{
  "n_layer": 14,
  "d_model": 320,
  "n_head": 5,
  "n_kv_head": 5,
  "head_dim": 64,
  "d_mlp": 1280,
  "vocab_size": 16384,
  "activation": "tanh_gelu",
  "norm": "layernorm",
  "norm_place": "pre",
  "norm_eps": 1e-05,
  "positions": "learned",
  "qk_norm": true,
  "attn_scale": 0.125,
  "bias": "all",
  "tie_embeddings": true,
  "parallel_block": false,
  "init": "normal",
  "init_std_qkv": 0.028,
  "init_std_o": 0.00526,
  "init_std_up": 0.028,
  "init_std_down": 0.00526,
  "optimizer": "muon_variant",
  "lr": 0.0135,
  "lr_mult_qkv": 0.4,
  "lr_mult_o": 3.0,
  "lr_mult_down": 2.0,
  "beta1": 0.9,
  "lr_head": 0.0103,
  "grad_clip": 2.0,
  "warmup_steps": 0,
  "schedule": "wsd",
  "decay_fraction": 0.893,
  "decay_shape": "sqrt",
  "final_lr_fraction": 0.0,
  "batch_tokens": 131072,
  "seq_len": 256,
  "doc_mask": true,
  "train_tokens": 451700000,
  "steps": 3447,
  "dataset": "wikipedia_en"
}
MLP neurons of a small language model. Each row is named by its layer, matrix (down: output weights) and neuron, and shows model dimensions 64-191. Each number is 200 + 20 x the weight over its row's rms, rounded and kept within 0 to 999.
Before each neuron's rows, "fires before" lists the tokens most often just after its 100 highest values on Wikipedia text that the model never trained on.

fires before: "\n", "\n\n"
L4.down0,193,161,197,197,188,199,228,170,196,175,188,205,230,184,192,179,221,207,192,156,194,185,186,226,198,209,223,198,222,215,189,207,193,195,196,175,191,193,227,201,198,195,199,142,212,182,174,191,183,178,188,211,200,224,194,222,185,212,180,198,183,206,184,203,189,214,192,216,228,187,192,225,195,213,184,197,190,179,204,247,197,218,197,209,201,179,226,177,216,190,183,212,187,178,231,234,227,224,203,177,200,206,206,200,223,190,219,182,215,232,189,212,189,215,182,206,199,212,173,177,207,226,190,186,204,179,239,227

fires before: "s ", "\n", "in ", "adi"
L4.down1083,203,187,169,197,209,185,208,199,226,210,204,158,202,229,174,179,205,208,200,196,199,201,199,213,205,202,172,173,180,210,202,202,186,222,227,174,202,186,197,190,197,180,211,184,210,242,198,184,174,220,168,211,131,206,210,178,211,199,190,193,211,215,203,193,184,206,203,232,226,226,244,222,192,200,210,188,212,252,164,200,182,206,209,181,188,195,201,195,191,213,198,197,213,203,181,189,213,222,179,164,208,194,198,213,175,195,221,167,188,227,186,201,186,191,179,222,171,179,175,196,209,244,212,171,186,179,204,232

fires before: "s ", "a ", "o"
L4.down128,201,203,207,226,193,218,181,206,170,219,182,194,176,188,202,229,216,211,169,177,200,232,179,194,209,229,194,203,227,173,212,198,223,186,195,191,191,205,220,203,173,188,195,188,150,190,195,221,166,177,198,206,174,242,179,186,198,225,187,192,184,197,205,198,194,200,205,220,225,196,189,212,210,198,240,243,214,230,185,205,206,186,224,230,185,191,196,210,200,213,224,202,214,200,216,187,204,201,222,175,245,257,238,197,210,209,231,195,213,212,234,228,201,184,196,209,222,196,206,196,186,200,215,200,203,152,200,190

fires before: "\n", "| ", "|"
L4.down86,210,207,175,133,212,209,194,197,171,209,197,203,205,190,242,181,194,192,185,186,215,222,217,202,193,222,201,198,234,208,175,209,210,181,210,237,218,202,174,239,219,228,225,194,161,225,177,203,182,218,232,183,158,226,195,191,209,199,211,195,202,176,215,163,207,221,158,214,179,238,180,230,211,188,187,193,201,205,198,224,200,179,234,209,192,164,187,177,245,209,187,149,212,197,180,169,205,233,207,183,232,217,194,197,188,195,199,223,208,194,180,169,184,214,196,237,197,225,193,194,190,171,182,215,189,233,192,221

fires before: ", ", ". ", ".", "-"
L10.down1085,209,179,213,196,182,205,195,196,214,178,186,190,215,239,220,176,211,176,224,216,211,183,158,224,217,182,214,193,179,205,204,207,197,202,256,176,151,206,198,213,187,199,200,193,176,183,182,220,240,209,190,250,214,210,227,210,165,217,194,143,199,188,171,186,190,209,183,217,185,202,219,219,202,200,209,191,218,227,200,166,195,210,180,195,157,234,200,193,218,218,198,174,215,214,241,204,214,205,231,207,180,215,229,211,206,224,195,200,171,181,213,196,194,122,205,194,221,205,187,236,172,231,182,215,207,171,200,201

fires before: "| ", "born "
L7.down1252,210,193,195,171,217,199,184,181,190,229,193,240,204,200,211,197,200,186,212,212,205,194,202,193,206,214,196,186,221,187,165,258,188,237,158,224,173,185,195,195,225,217,197,215,210,200,179,180,201,190,221,170,174,215,193,163,218,211,216,183,219,161,221,177,222,163,177,199,193,226,214,209,212,209,185,212,193,234,167,209,185,214,215,204,173,157,199,162,192,170,195,222,200,223,204,193,164,172,204,228,184,210,175,196,180,192,215,198,234,206,210,240,216,224,196,193,197,205,206,198,224,199,221,219,224,228,198,181

fires before: "s ", "Candidate ", " "
L10.down316,223,190,224,199,179,180,207,184,202,162,198,195,195,194,218,161,199,218,235,222,195,238,170,205,213,176,244,210,212,250,201,202,187,195,173,213,162,150,210,195,210,244,190,219,196,197,219,192,203,213,166,246,165,206,207,200,201,204,220,188,202,174,212,192,206,193,221,202,227,193,191,191,229,218,195,222,192,187,200,220,171,194,221,215,173,182,209,183,202,219,192,186,201,181,161,213,230,167,216,201,219,243,203,184,232,217,191,212,195,223,179,201,197,233,202,179,204,193,163,227,212,202,219,222,201,208,199,201

fires before: "| ", "–", "0 ", "th "
L7.down276,218,201,205,170,201,213,203,197,190,151,197,225,171,171,230,196,189,214,224,203,242,201,212,197,204,201,217,213,191,199,216,176,209,213,189,214,210,201,194,211,183,182,216,196,199,186,174,217,200,210,200,188,194,199,217,199,222,210,232,163,188,210,210,194,236,226,197,197,186,201,209,158,195,203,186,189,228,198,212,171,215,195,222,188,181,188,187,216,182,197,204,174,201,196,201,172,192,214,190,168,255,203,194,218,220,228,193,228,191,220,206,197,231,198,170,205,166,178,193,200,192,214,211,180,223,191,219,196

fires before: "| ", ", ", ". ", "to "
L5.down1275,183,260,220,177,222,206,200,148,185,220,240,197,237,200,190,206,199,234,183,241,214,212,207,211,232,222,144,235,201,190,221,186,173,195,189,189,234,190,211,202,197,194,188,215,176,195,231,237,195,203,196,214,188,173,198,186,217,220,224,208,176,202,210,177,208,238,191,209,205,167,181,179,222,180,209,185,195,207,181,226,166,194,207,170,193,227,189,171,197,209,178,200,210,214,204,196,235,191,181,188,190,190,190,195,230,202,207,203,206,191,223,219,211,228,240,173,203,206,223,188,181,194,220,229,216,182,193,179

fires before: ", ", "s ", ".", "\n", "th ", ". "
L5.down1123,244,173,170,213,218,173,238,190,218,213,215,227,212,183,180,185,180,210,205,215,208,182,226,190,214,182,228,189,226,189,190,195,195,174,193,200,234,253,188,212,187,182,216,205,185,229,214,189,197,226,196,196,174,198,184,222,169,194,200,226,161,178,196,207,182,207,207,198,180,180,198,192,204,226,188,181,195,210,201,176,220,205,184,188,194,196,193,217,197,216,205,169,168,213,217,216,193,206,222,208,187,234,188,190,218,200,227,236,190,182,155,230,224,184,183,224,204,195,179,198,206,216,156,175,183,158,231,197

fires before: "| ", " ", "Al", "W ", "% "
L5.down1136,177,234,181,199,198,179,218,164,188,184,181,183,221,219,200,201,182,241,210,220,174,209,229,199,154,181,185,176,218,224,197,238,210,182,194,186,197,174,195,162,175,188,200,160,183,220,189,216,198,172,194,232,186,195,189,200,211,212,195,233,217,215,231,177,218,224,220,194,221,193,220,228,225,210,262,194,192,219,212,197,173,202,193,187,201,198,165,233,182,166,191,199,186,234,193,204,184,199,200,204,185,235,189,226,195,205,226,205,198,197,201,190,185,193,180,221,176,218,211,229,187,201,202,183,155,193,260,164

fires before: "| ", ": ", ". ", "(", "School "
L11.down1058,197,179,218,189,215,200,174,183,219,202,190,210,183,240,199,206,205,200,192,208,184,231,210,241,201,202,189,192,155,198,175,216,197,203,223,195,229,180,191,229,198,190,183,212,196,245,243,183,189,188,222,194,202,206,215,223,213,194,220,209,188,209,206,233,196,176,195,199,187,184,195,205,197,240,187,146,184,223,176,156,216,206,193,167,220,198,183,196,195,245,210,208,191,225,192,210,179,202,203,210,193,185,166,217,241,211,233,210,208,214,197,247,153,152,220,194,199,190,178,195,174,188,233,185,209,196,168,209

fires before: "| ", "- ", "(", "L ", "to ", "D "
L5.down360,166,167,202,236,213,211,199,195,182,203,216,200,211,211,188,213,239,194,193,188,216,203,169,183,198,205,201,226,220,194,231,217,190,182,182,213,199,198,208,189,232,191,186,219,247,210,190,225,207,189,219,214,202,190,192,210,209,180,185,203,177,194,178,222,227,203,210,226,206,223,183,192,205,232,196,168,221,164,186,201,207,218,211,184,199,206,183,226,235,195,239,202,197,214,219,193,191,162,199,205,212,230,201,188,199,194,156,232,206,197,217,207,204,210,229,216,237,185,209,234,230,204,204,204,195,205,185,211

fires before: "| ", "- ", "after ", "later", "1"
L10.down604,169,198,201,187,211,191,242,172,181,217,212,217,214,211,195,212,158,202,225,183,225,218,208,201,200,210,190,194,180,206,198,179,174,234,196,196,214,183,188,235,190,224,213,191,188,183,182,249,206,182,194,172,212,183,142,168,203,182,205,163,206,163,228,155,240,197,165,184,211,204,215,202,185,195,179,185,189,217,216,235,203,201,203,197,188,224,224,178,196,223,222,208,197,213,189,199,224,176,159,237,205,187,169,203,204,186,174,224,175,208,219,203,198,230,182,229,226,204,153,224,208,220,218,202,184,225,168,219

fires before: ". ", ".", "'"
L7.down174,173,189,202,159,226,192,204,207,178,167,210,216,196,193,180,216,170,183,206,214,218,195,167,227,197,205,204,166,198,214,188,226,179,206,185,186,204,212,197,186,183,171,222,162,217,202,197,181,193,206,179,193,201,221,195,174,205,205,164,213,197,224,186,183,189,197,245,205,201,199,228,235,189,239,163,164,202,164,215,188,180,199,184,214,166,239,164,215,196,204,188,199,216,196,195,199,207,211,199,218,206,193,195,208,191,213,180,234,177,196,182,193,230,193,205,218,181,227,188,217,197,203,208,165,159,209,200,198

fires before: "- ", "| "
L4.down661,202,220,181,179,186,232,233,180,211,184,220,191,186,170,191,211,218,198,234,221,198,199,209,193,241,182,190,191,158,173,216,175,212,186,191,184,177,179,207,258,177,205,198,197,208,190,181,218,208,201,180,201,217,219,202,173,179,204,233,198,197,207,206,199,200,232,194,175,232,170,172,193,201,218,210,181,212,220,207,208,207,197,176,173,199,215,182,211,235,194,227,234,202,211,218,160,171,184,197,192,214,243,215,229,218,225,189,198,184,175,180,183,191,216,214,196,180,167,149,196,230,219,187,155,231,186,235,206

fires before: "s ", " ", "eld "
L5.down482,189,201,179,198,171,211,209,213,220,246,200,199,192,194,207,183,197,190,203,197,229,220,190,217,223,206,203,175,220,171,169,177,203,223,211,158,186,183,185,239,208,192,196,169,205,207,184,243,171,210,194,183,162,202,202,187,200,193,224,191,183,178,176,193,193,185,205,209,228,248,229,223,183,176,219,223,217,198,199,193,170,163,181,224,163,199,199,191,180,193,214,200,224,182,187,159,197,185,210,188,195,209,182,194,164,200,177,196,167,231,200,186,179,187,209,218,229,209,194,239,200,201,230,207,154,207,196,202

fires before: ". ", "| "
L10.down1229,176,197,195,189,217,213,211,178,206,161,197,207,200,223,219,213,196,206,208,172,181,202,237,199,203,216,238,196,177,207,240,222,187,230,158,198,206,187,198,200,192,175,206,209,185,209,211,206,212,193,212,168,214,223,197,197,195,177,158,182,221,181,212,177,186,185,185,181,204,211,223,203,217,233,214,164,245,183,205,190,182,213,173,165,172,217,163,208,217,187,185,224,226,215,180,236,179,157,199,180,256,176,214,184,186,185,217,181,150,176,212,198,211,204,207,177,157,191,198,199,193,180,217,233,183,214,198,194

fires before: ", ", ". ", "."
L4.down498,184,182,195,161,161,195,197,160,216,228,207,196,198,197,212,211,193,200,170,224,237,175,229,206,198,242,222,223,182,196,220,193,193,185,207,206,210,169,221,172,166,164,179,191,193,229,243,181,210,208,197,214,249,184,215,200,187,217,178,219,166,215,161,216,228,207,199,226,212,220,195,225,232,191,200,181,205,184,215,196,174,225,186,189,213,200,215,220,224,201,205,242,201,181,232,206,196,169,226,242,166,217,183,182,173,197,205,198,198,197,191,214,233,237,229,202,200,198,162,195,221,207,211,184,202,178,211,165

fires before: "|", "\n", "| "
L11.down746,204,198,222,185,201,235,211,187,212,184,190,212,166,196,202,184,194,190,219,213,194,182,232,197,174,224,188,193,189,192,194,198,194,199,190,208,171,201,218,219,188,208,191,180,226,235,209,182,214,204,194,206,212,210,216,204,195,171,191,203,212,228,170,242,243,220,184,212,198,236,228,158,182,203,211,203,170,191,201,192,188,190,197,194,224,165,209,205,175,208,212,184,165,181,195,211,243,244,220,228,181,151,220,186,201,202,177,188,191,218,209,205,204,150,231,239,177,211,197,211,207,221,238,220,206,180,230,189

fires before: "| ", "the "
L5.down1054,215,184,199,178,216,214,190,180,205,194,175,177,181,245,194,193,185,229,198,228,171,200,191,197,184,190,215,189,199,195,207,224,167,228,233,199,199,189,174,173,214,182,210,157,189,231,223,177,180,176,208,184,212,185,175,166,175,200,173,203,227,236,211,185,221,211,188,176,200,200,208,213,210,201,176,222,222,210,239,196,175,197,204,183,162,245,200,147,179,178,179,203,216,205,194,198,245,228,252,202,183,192,190,199,178,199,168,231,216,242,211,193,218,183,203,200,193,209,200,193,236,206,212,176,194,181,215,201

fires before: "″", "| ", "′", ": ", ". "
L7.down1040,172,228,196,198,198,192,197,213,174,176,205,184,199,201,220,219,216,230,206,218,187,166,186,201,199,205,228,208,166,212,211,221,202,211,192,203,226,192,181,233,218,202,172,199,189,217,233,208,216,168,190,216,198,233,218,215,195,220,194,192,223,237,232,164,199,182,202,205,224,170,205,246,219,234,199,215,179,221,192,227,212,200,178,213,179,220,201,148,211,213,171,185,204,180,201,199,215,192,204,207,152,203,197,223,174,162,190,167,190,198,233,153,220,253,219,249,182,232,198,226,199,203,175,195,191,217,185,213

fires before: "s ", "t "
L7.down1130,220,198,191,207,199,205,198,178,209,191,198,230,166,218,221,195,233,199,210,177,184,192,198,202,141,210,194,193,204,184,205,188,177,184,212,237,192,176,211,221,215,189,201,186,225,251,213,231,191,203,241,197,205,208,188,196,189,194,164,168,182,201,194,189,232,202,184,192,202,206,201,189,200,218,226,214,217,215,179,217,204,258,198,186,181,225,236,198,245,210,225,170,186,200,189,175,200,210,218,157,159,232,220,238,207,192,228,194,204,216,209,220,185,212,210,160,169,195,195,187,198,193,209,235,192,193,204,219

fires before: ", ", ". ", ".", "\n", "\n\n", "| "
L7.down793,215,209,205,210,186,199,188,190,197,223,179,199,183,180,185,174,212,178,185,211,230,230,179,180,225,196,162,196,191,167,212,208,217,203,226,202,194,215,202,194,224,199,206,186,206,215,189,186,175,210,204,211,221,174,203,233,164,190,204,194,214,248,190,227,219,208,213,197,246,201,169,172,204,176,170,190,213,195,211,216,195,203,205,198,200,195,192,229,200,214,223,209,183,168,193,171,226,197,180,208,188,201,196,172,229,202,196,190,203,181,242,209,177,193,204,175,189,225,178,193,173,165,176,164,217,195,219,227

fires before: "s ", "-"
L7.down228,204,220,209,199,201,194,219,221,177,232,185,177,156,193,209,183,164,216,217,216,195,213,195,185,225,199,207,189,200,190,188,191,180,205,190,196,211,225,175,238,196,203,153,201,214,213,200,201,203,186,204,170,174,204,211,233,234,213,266,214,198,245,237,200,211,198,169,197,191,198,175,192,174,166,177,186,209,217,237,192,199,189,195,189,175,207,190,174,191,212,176,185,193,201,190,206,184,215,222,201,171,217,197,206,198,209,219,188,182,228,184,240,192,123,196,211,201,227,226,199,223,231,180,182,203,179,206,196

fires before: "| ", "the ", "; "
L4.down588,199,208,224,220,201,211,193,190,219,250,218,174,221,213,206,181,200,190,218,220,210,201,207,167,235,179,169,183,165,230,198,220,202,199,189,183,229,205,178,148,194,231,181,209,198,202,174,196,175,194,184,199,210,227,197,206,231,226,237,228,216,177,199,204,180,154,189,209,192,205,186,182,189,214,220,192,201,199,191,217,207,215,214,216,195,197,205,184,184,196,192,176,231,239,180,215,214,230,182,194,187,204,183,211,217,221,213,220,202,223,215,232,182,199,190,222,236,206,216,175,214,179,150,229,213,180,212,215

fires before: "s ", "- ", "by "
L5.down119,215,196,200,195,192,223,239,232,204,199,201,209,226,217,201,221,181,183,193,191,201,196,196,180,197,146,189,211,224,190,170,192,230,204,187,209,226,166,186,225,186,183,172,164,215,216,247,202,186,207,192,194,199,208,185,162,164,177,194,226,221,206,187,217,224,164,171,226,206,195,197,192,199,176,200,210,196,193,188,229,191,171,191,179,195,212,202,203,176,191,187,197,226,258,215,195,203,209,180,193,194,196,179,225,173,205,226,214,200,170,206,194,216,194,207,211,187,218,188,209,217,195,209,217,210,175,197,165

fires before: ", ", ". ", ": "
L4.down831,205,208,181,208,215,196,236,169,202,202,190,199,214,181,187,219,211,217,188,170,192,209,179,226,238,210,157,198,192,221,200,183,189,228,177,194,193,185,186,185,192,202,192,170,161,176,189,211,267,204,213,200,213,160,207,186,191,171,205,170,215,189,205,210,244,213,197,191,212,197,191,231,184,181,232,175,214,216,198,198,234,165,187,177,175,230,198,207,211,176,187,223,229,218,212,228,223,192,207,191,205,228,170,220,215,187,170,209,199,177,216,203,175,221,246,199,169,194,237,195,193,218,241,157,208,169,204,204

fires before: ", ", ". ", "ital "
L9.down662,178,219,220,233,218,198,189,157,200,184,180,221,207,242,250,200,180,205,206,197,175,226,216,205,214,191,193,178,162,198,206,176,197,176,181,162,227,202,195,225,161,217,217,192,221,198,176,228,193,220,197,219,215,199,176,213,216,194,208,204,195,196,160,197,195,235,177,170,205,197,194,182,249,212,189,229,187,168,162,233,183,230,205,232,194,189,191,198,187,225,200,205,195,176,249,229,204,223,178,162,194,199,217,179,193,230,197,185,190,206,213,201,224,169,180,154,205,202,224,224,178,195,195,233,189,197,197,201

fires before: ", ", ". ", ".", "'"
L9.down1198,219,176,205,183,180,171,223,174,238,179,201,194,183,208,215,221,172,202,250,214,189,211,245,220,201,204,186,195,163,236,225,199,169,185,198,179,215,211,192,208,193,217,194,197,183,184,233,207,233,213,223,205,195,211,223,213,210,159,197,215,193,218,207,200,210,185,196,233,213,196,206,208,227,216,214,199,218,208,227,205,206,197,236,207,214,194,206,234,209,210,229,190,233,187,201,174,178,204,206,190,174,192,218,211,188,207,194,180,206,208,195,189,196,237,225,214,208,190,191,237,180,202,188,176,195,222,216,189

fires before: ", ", ". ", ".", "' "
L11.down1207,229,228,248,208,184,217,188,224,179,204,180,181,212,202,191,203,237,222,212,211,161,206,177,203,229,198,188,194,183,228,170,224,214,200,195,164,191,187,201,189,203,222,195,187,236,232,211,205,217,210,220,206,177,202,220,203,202,225,220,185,228,184,193,230,214,209,203,233,219,204,230,208,219,192,217,225,235,197,188,186,172,216,186,160,198,217,184,130,189,180,221,178,180,201,188,201,198,209,218,182,154,172,149,170,163,204,194,194,194,242,210,176,209,137,201,222,175,203,194,200,181,196,239,180,224,225,180,186

fires before: "s ", "the "
L5.down397,162,228,182,176,214,204,183,198,196,178,203,185,176,196,186,141,218,229,209,203,246,206,162,169,235,168,193,242,217,171,207,217,223,220,218,178,171,162,208,194,206,220,185,196,188,211,204,180,206,222,162,179,234,211,197,196,208,211,199,191,200,172,214,196,225,187,207,201,159,188,189,148,206,225,190,203,222,231,210,192,178,214,215,202,193,221,238,192,199,206,177,177,209,215,178,149,194,203,162,198,193,194,193,208,209,220,215,171,206,232,205,209,210,221,209,210,207,218,191,212,183,193,166,183,191,168,179,208

fires before: ", ", ". "
L9.down527,197,176,255,203,229,181,170,214,224,216,230,196,191,204,177,212,226,223,218,212,190,168,201,171,193,196,206,195,176,222,207,187,232,186,186,230,208,237,227,198,186,204,195,191,184,207,181,225,227,231,209,182,195,193,194,181,191,181,162,197,198,176,183,187,226,214,170,216,156,208,205,169,185,204,176,216,208,203,188,240,206,220,203,173,169,213,188,208,193,236,245,214,219,196,217,206,209,235,206,186,183,196,160,209,194,159,203,156,230,212,183,198,200,182,180,186,179,207,234,187,232,179,204,204,233,199,211,222

fires before: ", ", ". ", ".", "ed ", "ed", "s"
L11.down396,184,235,194,224,165,191,202,182,215,130,184,180,211,216,218,196,225,165,225,210,223,200,210,219,211,234,193,178,207,193,198,199,221,191,196,158,186,196,209,196,202,193,219,208,207,212,201,227,198,211,165,174,215,209,198,226,185,206,171,207,184,222,183,190,204,184,212,201,203,186,190,161,205,218,148,171,217,203,196,191,202,210,186,237,193,192,190,197,239,193,231,192,204,186,217,197,193,189,193,191,213,198,213,180,197,187,219,196,200,216,183,213,171,149,184,160,191,204,237,222,214,207,195,210,166,183,213,184

fires before: "\n", "\n\n"
L7.down1003,190,225,187,183,197,221,208,192,195,194,190,177,220,220,196,186,223,219,220,228,201,252,169,224,195,205,217,187,214,208,186,195,207,182,220,192,183,224,195,183,222,224,205,202,230,211,217,192,205,184,203,181,186,207,193,208,199,206,169,211,194,195,214,202,196,219,189,162,211,231,174,189,214,207,189,208,172,229,200,201,199,219,167,217,210,215,215,191,186,212,165,148,178,188,185,202,222,197,214,212,201,216,179,228,194,171,228,180,190,187,210,198,207,214,210,221,200,246,166,176,178,187,208,202,210,228,180,192

fires before: ". ", ", ", ".", ": ", "' ", "; "
L7.down1268,187,195,196,172,212,232,191,197,171,189,186,209,185,172,208,198,193,216,199,187,176,199,184,223,216,191,179,186,171,173,178,188,197,194,225,185,211,170,199,209,227,164,205,211,186,174,187,175,242,189,196,229,179,205,199,206,186,213,214,200,208,201,171,191,248,197,179,192,213,197,208,177,214,233,227,229,200,223,227,228,221,159,190,151,198,200,216,196,200,218,208,220,182,227,215,195,195,189,242,206,184,224,190,212,216,192,211,242,209,204,191,213,187,187,210,194,182,195,221,210,209,197,210,194,235,177,176,172

fires before: "s ", "| "
L10.down355,233,206,218,187,190,182,209,215,205,178,200,200,217,198,183,192,209,214,204,166,182,228,208,215,157,207,239,215,191,167,207,196,184,168,202,210,209,178,196,228,208,212,242,146,196,202,211,191,215,173,195,187,164,190,165,227,222,206,219,190,180,191,196,231,197,197,208,206,130,208,213,202,197,159,196,177,228,175,198,215,184,184,162,202,170,204,209,218,204,219,204,220,184,175,199,181,209,202,204,200,192,219,209,200,177,207,217,217,220,193,172,169,178,219,201,202,200,170,204,180,205,200,230,192,219,193,188,201

fires before: ", ", ". ", "\n", "."
L10.down1208,201,189,191,193,178,210,170,199,198,170,194,195,207,225,167,180,206,209,212,209,194,241,216,182,199,175,217,195,207,226,207,224,195,201,208,192,189,203,223,211,182,254,196,243,216,200,206,200,197,176,204,195,204,189,199,185,222,200,166,188,175,186,196,163,222,176,172,221,190,223,176,213,211,187,208,209,170,212,199,196,191,231,162,181,196,209,251,221,182,196,234,219,187,129,184,164,226,179,189,223,183,189,183,223,207,195,224,173,194,189,193,165,195,124,203,196,179,225,214,212,186,158,191,180,207,221,192,195

fires before: "| ", "/ ", "February ", "August "
L11.down243,211,240,191,190,176,197,223,203,216,196,199,194,218,228,240,169,223,213,207,199,188,174,196,217,198,198,199,216,203,184,221,194,206,196,187,207,172,192,213,180,229,198,151,193,191,229,203,191,206,163,206,196,202,186,147,197,189,210,229,194,205,195,189,238,206,202,217,187,198,188,247,195,177,222,165,180,188,209,247,196,192,179,187,204,168,225,190,165,191,196,215,240,197,206,184,183,193,213,176,214,196,232,197,246,235,209,211,224,224,204,201,209,171,168,249,208,172,204,152,193,190,207,193,181,216,197,198,215

fires before: "| ", "of ", "Pos ", "Team "
L5.down492,188,184,230,209,235,214,232,180,217,183,181,156,195,172,205,192,221,201,172,196,178,213,226,200,243,186,164,172,208,215,222,206,180,211,212,184,201,190,208,207,219,255,212,194,175,232,165,187,183,208,233,241,223,184,238,193,217,178,239,179,197,190,222,199,221,218,189,219,219,174,179,213,186,203,189,161,203,202,199,204,219,174,192,202,192,219,209,245,228,206,179,206,198,238,210,203,197,184,210,214,189,201,165,207,198,192,225,179,190,201,249,204,215,221,178,171,189,206,154,176,220,197,205,202,217,155,212,223

fires before: "s ", "st "
L10.down722,155,223,181,183,193,236,191,204,176,195,236,208,196,186,202,199,199,179,188,203,210,195,178,202,188,184,172,215,193,165,201,151,195,179,192,221,159,235,200,213,203,209,174,228,197,186,253,190,230,220,182,219,205,218,177,206,183,184,221,199,212,224,212,219,179,217,219,184,197,206,213,159,187,173,190,186,162,188,172,167,179,218,217,234,168,208,185,225,225,225,200,187,182,218,208,222,197,196,185,201,188,207,180,236,199,201,252,185,169,210,210,192,207,235,187,210,175,208,223,224,230,205,214,206,204,192,207,242

fires before: ". ", ".", "us"
L9.down768,191,219,173,194,188,209,207,150,221,213,190,199,197,188,198,222,190,175,197,200,185,192,195,227,193,188,192,200,192,212,209,176,191,229,201,161,237,208,208,231,187,202,213,214,219,217,225,238,194,180,180,197,219,214,214,257,212,203,188,241,222,182,188,202,177,169,205,191,169,204,188,195,225,198,200,151,205,229,189,200,221,175,248,193,189,204,207,223,211,218,149,191,193,215,189,216,154,202,183,202,253,202,196,198,227,189,193,197,167,196,195,231,178,219,212,194,172,178,227,238,186,178,202,185,192,231,248,179

fires before: "| ", ". ", "the ", ", "
L7.down272,185,226,223,192,186,202,175,182,204,203,168,207,176,236,197,177,204,218,206,186,173,169,209,208,183,198,192,208,192,229,213,208,189,193,209,215,205,222,206,197,147,197,244,160,196,170,193,230,196,199,202,163,208,219,181,185,186,218,215,202,235,206,205,190,228,216,207,192,236,219,223,184,222,198,198,169,192,179,172,242,182,223,214,209,234,214,197,226,225,222,209,228,206,211,228,177,211,223,192,161,197,213,213,244,210,195,188,184,226,225,204,216,204,199,186,209,193,194,166,204,221,228,198,197,199,194,199,204

fires before: "\n", "\n\n", "- "
L7.down998,207,171,183,194,190,213,198,204,211,213,197,177,217,230,162,182,222,186,214,160,166,194,200,186,210,190,189,180,255,196,200,199,244,173,203,186,228,207,217,211,177,212,232,136,201,192,181,236,200,201,208,181,200,201,207,213,198,178,175,181,205,202,196,219,199,221,178,174,191,224,179,188,166,205,210,182,221,204,229,198,199,202,165,197,220,157,193,168,205,202,199,221,203,212,173,219,202,232,202,217,219,190,210,227,228,194,163,209,247,219,185,196,202,221,215,222,212,206,188,160,173,194,197,204,214,167,240,177

fires before: "s ", "\n\n", "\n", "s"
L5.down193,193,210,217,204,196,200,205,177,220,222,205,196,205,223,172,171,197,226,186,234,189,205,184,207,209,176,204,197,204,204,206,183,207,159,217,191,208,187,216,220,214,219,191,208,213,226,174,210,192,166,178,232,193,224,193,208,223,173,226,211,205,185,213,194,206,229,186,200,180,171,152,217,193,184,171,190,189,168,227,222,217,179,171,199,173,194,208,205,167,193,246,174,180,214,183,164,237,196,232,143,204,199,174,230,211,203,207,191,178,214,194,211,211,194,226,199,158,186,193,183,203,201,208,217,218,148,238,175

fires before: "| ", "==", ") ", "× "
L11.down508,182,201,216,199,197,170,242,212,162,223,212,188,255,206,206,199,189,229,196,209,207,170,205,182,177,209,185,200,173,199,228,237,226,171,218,217,220,201,190,201,214,215,160,200,173,204,236,189,184,182,186,210,162,246,205,183,232,214,204,237,226,186,242,153,184,213,201,200,195,163,175,222,179,215,163,194,199,206,179,212,191,198,196,222,216,191,183,198,234,218,232,203,188,197,211,209,186,193,225,185,222,188,194,203,194,216,172,248,193,221,182,211,197,205,214,211,205,225,187,228,169,208,193,210,190,218,226,237

fires before: "s "
L5.down471,214,212,177,197,185,179,211,170,205,209,199,201,173,186,189,199,183,188,213,193,233,225,181,202,183,219,225,209,222,201,188,202,199,203,224,189,181,179,198,179,174,201,168,202,186,204,203,174,186,204,177,170,199,209,220,184,203,199,195,200,182,201,198,201,211,201,230,202,165,191,169,185,162,194,186,152,223,216,191,211,218,187,193,205,224,200,202,206,165,188,188,254,198,184,178,235,167,212,207,206,166,224,203,163,219,229,189,178,187,207,187,174,209,206,161,231,187,180,207,224,204,201,190,186,222,180,231,218